Part of a small language model's weights.
Size: 11 layers, width 384, vocabulary 8192.
MLP neurons of a small language model. Each row is named by its layer, matrix (up: input weights) and neuron, and shows model dimensions 192-255. Each number is 128 + 24 x the weight over its row's rms, rounded and kept within 0 to 255.
After each neuron's rows, "fires on" lists the tokens most often at its 100 highest values on Wikipedia text that the model never trained on; "fires in" lists the words (lower case) most often at its 100 highest values on Wikipedia text that the model never trained on.

L8.up461 [139 136 126  97 127 101 157 125 135 111 138 109 131 113 131 120  85  95 119 130 158 169 113 141 124 127 120 117 131 134 165 153 142 127 134 146 172 109 106 109 127 109 145  97 150 149 151 140 118 148 129  96  96  97  47 176 158 167 127  90 155 157 153 159]
fires on: " an", " Ro", " dis"
fires in: "an", "rochdale"

L2.up1145 [103 172 118 135 132 113 113 158 154 118 102 123 151 119 127 139 130 112 121 110 150  89 124 109 120 156 176 139 100  86 136 122 133 123 132 173 179 131 115 138 163 119 163 162  98  58 121 124 128  95 137 112  87 119 133 148 107 107 149 108  88 158 115  68]
fires on: " back", "w", " on", "ens", "raw", "ock"
fires in: "back", "on", "lock", "screens", "crawford", "ewing"

L7.up1195 [127  88  90 168 135 147  77 138 136 140 132 116 148 144 151  22  75 113 131 175 113 121 153 113 179 131 141 131 117  95 101 106 119 124 138 103 121 147 217 101 149 103 117 142 153 107 130 162 115 120 123  84 139 105 115 131 133 114 144 144 116 130 118 124]
fires on: " the", " same"
fires in: "the", "same"

L2.up327 [138 170  91 143 110  98 105 131 114 139 118 165 139 123 110 102 164 119 107 151 133 131 129 131 136 136 112 158 139  93 127 121 115  88 109 159 124 124 132 101 125 170 113 137 126 144 134 171 148 117 104 158 149 148 139 112 155 118 123  97 152 100 139  94]
fires on: " a", " new", " another", "ult"
fires in: "a", "new", "another", "small"

L4.up1425 [162 140 117 175  89 103  93 110 123 116 117 130 137 127 118 141 132 178 134 131 136  98 135  84 116  89 117  99 145 110 103 117 107 156 116 143  80 145 136 178 153 156 100 138 114  94 171 120 108 135 165 146 177  76 120 122 130 131  57 103 161 134 154 162]
fires on: " of", " new", " joined", " to", " the"
fires in: "of", "new", "joined", "to", "the", "reorganized"

L7.up340 [110 136 136 127 157 125 105 136 146 133 161 156 149 122  93 118 112 151 130 111 125 126 149 136 150 100 191 143 119 181  97 171 152 125 136 134 137 108 148 155 125 139  91 153 153 147 123 124 129 127 165 149 155 126 120  89 112 126 160  89  69  84 132 166]
fires on: " on", " On", "On"
fires in: "on"

L7.up309 [119  96 110 147 134 130 142 109  91 146 104 105 116 112 140 118 136 116 100 171  70 145  99 147  83 145 115 110 126 145 132  84 128 149 124 128 119 184 155 134 121 126 127 138  72  90 103 135 118  76 128 165 117 136 123  95 166 130 138 122 101 187 146 135]
fires on: " to"
fires in: "to"

L8.up791 [162 130 154 144 132 134 135 159 162 139  83 141  85 109  93 127 187 173 166 173 126 149 108 164 137 148 159 141  92  98 148 127 137 142 113 123 110  98  92 144 108 108 102  80 163 155 158 156 167 150  99 105 149  85 113 112 117 120 153 130 100 114 108 138]
fires on: " was", " were", " Adv"
fires in: "was", "were", "advanced"

L4.up260 [136 100 162 105 103 152 105 112 152 124 167 143 124 127 132  82 129 109 102 117 116 154 146 125 147 127 144 153 160 154  81 170 124 118 157 130 157 132 133 108 127 149 128  87 138 105 120 124 144 139 124 104 114 104 152 153 140 122 142 135 133 112 111  77]
fires on: " the", " of", " and", " several"
fires in: "the", "of", "and", "several"

L8.up33 [116 151 120 114  86 140  93 122 127 137 142  98 116 132 174 110 148 151 172 131 161 109  97  95 128 128 117 131 127 128 125 142 122 138 141 125  94 148 140 147 125 132  91 121 130 133 107 154 162 102 176  98 137 122 124  88 144 160 157 111 158 145 110 109]
fires on: " was", " is", " also", " been"
fires in: "was", "is", "also", "been"

L4.up883 [147 165  92 122  93 177  98 147 109 122 104 148 146 138  91 120 129 148 114 105 151 133 108 148 114 181 143 118 123 104 102 168 134  93 133 154  95 127 149 153 118 168 113 140 157 106 115 117 151 113 128 125 113 121 131  87  83 124  97 134 173 134 121 159]
fires on: " on", " to", " through", " near", "ers", "8%"
fires in: "on", "to", "through", "near"

L4.up266 [108 148 143 118 127 155 126 110 142  97 143 154 117 135 134 156 161 115 139 162 121 108 118 133 111 105 131 162 176 150 137 126 119 118 128 122 118 174 129 120 139 124 137 123 119 146 139  96 150 134 108 146 127 135 125 117 125 137 176 100 102 160 166  82]
fires on: " not", " by", " to", " under", " By", "By"
fires in: "not", "by", "to", "every", "under"

L2.up1002 [128 128 107 115 165 166  89 139 113 124  98 124 118 143 145 107  94 111 130 140 129 135 126 135 142  99 146 117 149 127 166 152 120 113 137 141 135 126 152  94 197 125  96 130  94  98 167 130 113  88 136 131 126 102 108 161 135 149 125 101 116 183  68 135]
fires on: " a", " his", " their", "C", " the"
fires in: "a", "his", "their", "the", "mch"

L7.up372 [143 104  77 113 168 107 170 173 137 120 109  85 132 114 114  92 128  82 121 132 143 160 132 114 147 135 112 143  94 145 148 134 129 112 119 122 117 153 125 121 129 146 109 129  94 121 148 135 125 112 120 123  96 106  96 164 172 106  90 117 160 181 121 108]
fires on: " an", " par", " Italian"
fires in: "an", "anomia", "italiano"

L7.up1049 [130 120  74 147 114  87 125 131 133 120 114 121 112 127 149 129 111 104 113 126 166 128 119 153 134 142 126 125 151 131 137 109 130 105  87  91 151 121 124 100 143 122 139 152 152 110 158 130  95 110 145 123 146 124  96 110  86 138 140 105 180 127 100 156]
fires on: " he", " his", "he", " He"
fires in: "he", "his"

L4.up535 [ 96 133 118  86  76 172 121 117 150 163 115 155 153  98 152 140 130 119 131 105 100 156 115 114  91 132  97 109 138 138 113 167 124 105 135 131 148 122 149 153 124 105 113 170 126 140 158 141 194 155 130 147 144 128 154 122 132 176 163 139 127  95 112 148]
fires on: " of", " it", " together", " time"
fires in: "of", "it", "together", "time"

L2.up226 [133 126 107 106 126  80 130 149 116 194 115 119 116 140 121 122 130 116 108 110  80 104 144 127  95 105 106 157 109 107  93 110 138 158 136 168 114 133  99 127 153 127  87 133 109 128 150 133 104 101 134 127 118 116 168 124 112 138 110 107 138 166 133 129]
fires on: " to", " can", " To"
fires in: "to", "can"

L4.up456 [123 132 102 159 103 143 107  97 113 113 104 110 116 107 121 138 131 146 130 158 165 130 145 124 177 120 140 148 179  82 126 176 130 124 168 135 186 131  92 126 140 149 127 164 131 158 137 145  82 160 131  91 125 101 138 188 111 165 109 104 133  93 109  81]
fires on: " two", " and", " three", " one", " a"
fires in: "two", "and", "three", "one", "five"

L4.up1473 [148 155 131 137 143  97 103 136 155 134 142 155 148 115 137 116 122 121 161 164 103 118 127 114 131 128 114  78  90 145 151 122 114  75 118 130 131 152  99  61 145 131 162 135 150 139 152 149 215 118 108 124  99  94 131 156 140 120 145 154 168 155 137 137]
fires on: " of", " other", " a", " various"
fires in: "of", "other", "a", "various"

L7.up638 [128 160 148 100 115 152 135 121 137 168 104 140 109 154 132 140 143 143 136 129 133 144 176 151 157 130 147 123 119 156 145  92 108 160  98 113 108 130 103 123 161 114 127 102 111 112 124 114 123 165 140 111  91 108  93 103 107 114 135 139 157 114 121  89]
fires on: " and", " but", " is", " as", " are"
fires in: "and", "but", "is", "as", "are"

L4.up726 [123 129 121 143 175 115 108 147 119 143 139  91 144 123 143  99 110 126 120  87 124 131 187 140 131 102 170 107 125  91 164 187 126  98 113  79 152 125 122 126 121 119 111 147 121  87 129 129 148 127 141 135 135 131 140 101 117 114 127 129 122 111 131  91]
fires on: " that"
fires in: "that"

L2.up708 [137 115 163 182 121 113 150 138 119 148 134 129 119 138  91 145 107 144  87 145 131 114 152 144 170 158 155 111 176 129 114 101 108 118 176 112 127 120 167 137 157 139 141 103 194 111 167 101 106 139 162 126 128 124  80 108 116 135 117  91 145 132 118 127]
fires on: " it", " It", " She", " she"
fires in: "it", "she"

L4.up1047 [114 103  88 158 141 125 146 113  90 114 154 111 113 128 163  81 101 147 144 101 131 150 156 172 107 126 123 147  85 126 193 125 120  58 122 131 122 174 137  96 106  75 150 143 108 141 143 132 152 104 119 168 101 172 122 130 123 149  98 123 164 123 110 162]
fires on: " born", " of", " (born", " by", " married"
fires in: "born", "of", "by", "married", "to", "was"

L7.up369 [145 129 129 120 175 111 103 122 139 136  67 122 118 112 127 130 128 102 123  98  92 128 164 121 109 154 127  87 126  97  90  99 175 140 113  82 131 108 106 130  84  86 120 130  88  82 122 144 123 122 117 123 151 131 124 138 149 100 154  74 143 122 117 131]
fires on: " On", " on", "On", " 9"
fires in: "on", "9"

L4.up60 [ 89  85 113 166 121 109 120 109 102 136 120 124 143 116 110 116 154 104 131 140 143 113 143  85 139  90 139 163 104 112  92 170 115  97 130 119 126 129 106 138 161 154  93 130  45 162 142 154 181 114 109  90 124  88 121 120 123 156 129 140 117  97 124 105]
fires on: " of", " under"
fires in: "of", "under"

L2.up707 [112 150 120 149 167 172 150 178 119 145 107 134 147 110 117 141 142 144 151  93 115 138 142 151 159 135 157 141 107 166 144 141 156 111  98 134 103 149 119 178 116 124 148 123 149 105 130 138  83 112 138 141 112 124  99 147 145 164 141 131 115 160 108 119]
fires on: " at", " of", "imb", "ed", " on"
fires in: "at", "of", "on"

L8.up744 [ 92 111 138 169 151 133  94 121 137 159  99  93 160 112 158  83  59 117 133 158  91 112 140 159 136 148 111 126 140 122 153 144 110  49  92 151 112 100 126 126 142 137 100 138 183  79 118 178 152 127 160 144  95 115 122 139 125 135 126 154 143 111 103 129]
fires on: " a", " A"
fires in: "a"

L7.up1011 [ 91 125 136  97 165 163 147 147 141 139 160 157 112 146 147 146 142 116  98 109 142 159 126 152 144 175 178 103 121 106 120 124 110 138 138  99  96 121 119 129 103 168 150 102  95 120 121 111 139  97 144 108 146 113 115 150 139 127 139 110 149 149 140 145]
fires on: " on", " On", "On"
fires in: "on", "only"

L2.up935 [138 118 134 157 151 132  82 138 134  96 141  91 122 167 122  93 131 165 148 115 116 108 120  97 142 107 112 130 150  49 139 152  74 154 142  91 122 196 172 117 121 141 122 111 135 126 158 120 100  99 147  69  99 100 129 122  89  99  94 108 125 130 155 120]
fires on: " two", "d", " Two", " three"
fires in: "two", "withdrew", "three", "of", "those"

L7.up1091 [169  87  99 149  96 144 117 105 155  94 140 119  86 142 125 120 141 156 106 144 142 153 135 101 103 147 102 141 135 111 144 115 153 160 134 162 106 160 114 192 127  89 114 116 147 145 130 136 100 156 128 118 113 137  66 139 169 134 157 149 134 122 158  83]
fires on: " is", " not", " most", "ly", " as", " very"
fires in: "is", "not", "most", "as", "very"

L4.up71 [160 148  85  88 128 120 136 157 146 123 116 133 114 108  96 109 148 135 123 155 182  92 107 158 169 105 147 138 195 139 119  97 154 154 126 117  79 121 122 112 122 114 152 109 129 150 146 119  61 140 162 101 126 102 149 134 103  89 129 140 139 118 124 170]
fires on: " was", " as", " served", " worked", " is"
fires in: "was", "as", "served", "worked", "is"

L7.up544 [133  86 127 131 136 146 114 131 100 175 106 107 166 132 176  63 133  93 128 132 123 117 137 107 149 108 132 148 102 133 117 114 104 107 129 105 112 122 179 144 109 102  77 136 150 134 149 141 133 149 104 136 137  89 128  90 173 136 162 127 191 133 116  96]
fires on: " the", " The", " \"The", "The", " of", " a"
fires in: "the", "of", "a"

L7.up1099 [136 114 146 125 129 129 105 119 100 118 131 149 142 155 174 126 134 101 146 121 127 122 116 131 130 102 130 146  94 139 168 172 131 110 143 127 108 102 124  92 157 142 158 151  89 138 157 181 131 134 116 121 121 152  46  84 146  95 170 148 145 108 126 136]
fires on: " an", " An"
fires in: "an"

L2.up554 [126 173 156 117 144 182 123  78 131 117 124 109 105 110 137 153 118 170 136 121 112 137 140 124 128 149 114 138 139 176 134 148  95  96 167 137 159 139 103 143 108 115 110 119 181 133 182 137 116 133 139 125 105 133 126 150  58 144 148 141 152 167 142 127]
fires on: " on", "f"
fires in: "on"

L2.up186 [151 109 187 108 139 119 101 118 126 131  88 172  83 165 110  86 142 139  98 137 157 113 138 146 139 112 160 161 117 103 120 119 168 149 129  95 136 127 134  73 135 159 106  97 116 153 166 130 140 187 130 102 142 146 113 104 108 121 125 129 164 132 146 136]
fires on: " also", "ill", " not", " would", " will", " it"
fires in: "also", "not", "would", "councillor", "it", "will"

L2.up457 [145 110 162 117 101 146 144 141 140 135 143 153 105 159 122 153 140 133 135 139 136 110 159 128 161 119 120 153  73 128 158 130 144  99 121 140 130 124 123 168 109 160 169 149 129 120  98 154 143 117 138 113 103  97  45 156 110 131 116 133 108 132 116 137]
fires on: " but", " as", " found"
fires in: "but", "as", "found"

L2.up565 [140 151 154 160 127 122 106 123 152 115 134 110  99 123 149 132 127 110 128 163 113 130 108 117 122 118 150 104 154 114 116 147 128 118 116 117 127 154 150 111 125 132 157 114 132 120 115 106 100 127 170 128 122 134 102 169 116 138 136 170 157 168 141 134]
fires on: " of", "iv", "om", "ab", "or", " from"
fires in: "of", "lomonosov", "baby", "from"

L7.up573 [108 112 129 126  89 150 115 147 101 153 112 152 117  98 162 150 123 160 129 137  87 115 124 181  93 108 140 148 126 141 145 139  97 158 137  94 109 112 130 134 103 136 121 107 144 118 123 150 120 143 111 122 117 142 145 162 152 137 192 125 125 127 130 148]
fires on: " to", " kn", " not", " also", " just", " should"
fires in: "to", "not", "just", "also", "should"

L8.up146 [112  91 105 102 132 140 133  95 127 106 170 113 104  67  80 118 147 133 129 158 124 146 105 132 122  84 122  86 120 116 169 120 104 155 142 138 129 127 106  82 139 129 115 119 149 125 123 145 142 138 161  72  95  86  85 143 130 133 122 167 155 157 106 119]
fires on: " an", " An"
fires in: "an", "anion", "animated"

L2.up1396 [120  90 141  99 140 151 135 161 131 135 141 126 113 145 166 110 150 128 153 140 176 113 149 153 129 119 132 148 118 113 126 161 112  77 108 107 113 151 128 135 155 159 140 117 112 104 131 128 128 144 172 120 143 124 108  91 125 112 134 111 111 157 121 124]
fires on: " was", " but", " it"
fires in: "was", "but", "it"

L7.up1056 [136  99 101 149 142 140  95 103 134 108 118 114 134 130 163 151  94 127  95 167 146 161 140 149 123 115 114 102 131 150 127 117 123  78 112 135 122 109 165 137 100 140 145 119 108 115 140 105 156 158 170 122 114  82 140 157 140 120 154 154 121 139 148  91]
fires on: " had", " with", " were", " produced", " features", " created"
fires in: "had", "with", "were", "produced", "features", "created"

L4.up172 [ 90 139 124  97 100  96 133 127 149 185 136 216 130 129 105 152 160 153 142 110 116 127 150 129 111 144 140 156 113 173 100 157 149 137 143 136 114 116 126 178 160  96  98 154 148  84 161 126 156 139  95 104 100 142 115 115 121 131 162 123 107 106 160 105]
fires on: " of", "ib", "t", "ad", " be"
fires in: "of", "universidad", "be"

L2.up1135 [111 144 144 162 192 119 127 113 146 142 119 123 115 134 145  74 101 169 125 120 126 136 127 114 116 140 144 137 102  60 128 113  35 135  98 110 140 185 175 131 146 136 155 143 152 110 167 136 118 184 109 136 125 111 145 130 150  87 113 136 118 132 108 113]
fires on: " the", " its", " their"
fires in: "the", "its", "their"

L2.up725 [127 125 144 145  91 141 117 125 120 136 182 141 124  82 109 182 109 138  74 109  84  99 113 146 117 120 142 118  90 137 132 140  62 128 112 153 131 181 200  79 113 137  97 139 136 131 156  93 148 155 144 145 112  99 173 116 115 125 110 182 124 116 145 151]
fires on: " of", " for", " about"
fires in: "of", "for", "about"

L4.up74 [114 106 145  93  62 103 106 102 194 142  89  94 124 109 111 153 107 104  90 157 117 126 156 136 164 134 127  85 139 160 148 145 144 127 104 100 113 103 167 117 114 164 156 126 121  93 146 144 149 162 116 139 140 108 111 113 124 134 128 124 134 121 155 100]
fires on: " the", " this", " that"
fires in: "the", "that", "this"

L2.up1090 [131 153 121 119 116 124 154 106 103  76 147 104 126 100 175 133 151 122 124 127 126 147 113 125 136  92 148 129 160  90 136  98  90 118 144 132 171 113 116 118 132 127 115 128 124 131 120  84 219 113 143 122 106 101 155 120 136 107 132 149 121  91  99 195]
fires on: " is", " of", "as", " at", " was", "ent"
fires in: "is", "of", "at", "was", "faso"

L2.up384 [148 108 162 124  98 134 113 134 135 148 129 114 136 144 121 102  99  76 104 125 105 101 101 144 104 135 105 114 139 128  91 121 143 154 147 122  80 127 119 119 108 100 107 124 119 130 147 100 134 143 137 146 128 162 107 159 121 135  80 125 134 134  95 184]
fires on: " can", " should", " Will", " Team", " let"
fires in: "can", "should", "will", "team", "letters", "don"

L2.up645 [124 152 133 137  81 103 131 134 115 116 157  99 154 130 129 139 138 153 172 154 129 156 138 118 129 143 135 121  86  84  84 108  84 124 117 153 125 113 151 112 137 129 126 140 167 115 172 150 151 151 167 105 110 134 122 122 101 106 115 134 120 126 160 140]
fires on: " several", " many", "==Early", " various"
fires in: "several", "many", "early", "more", "various", "of"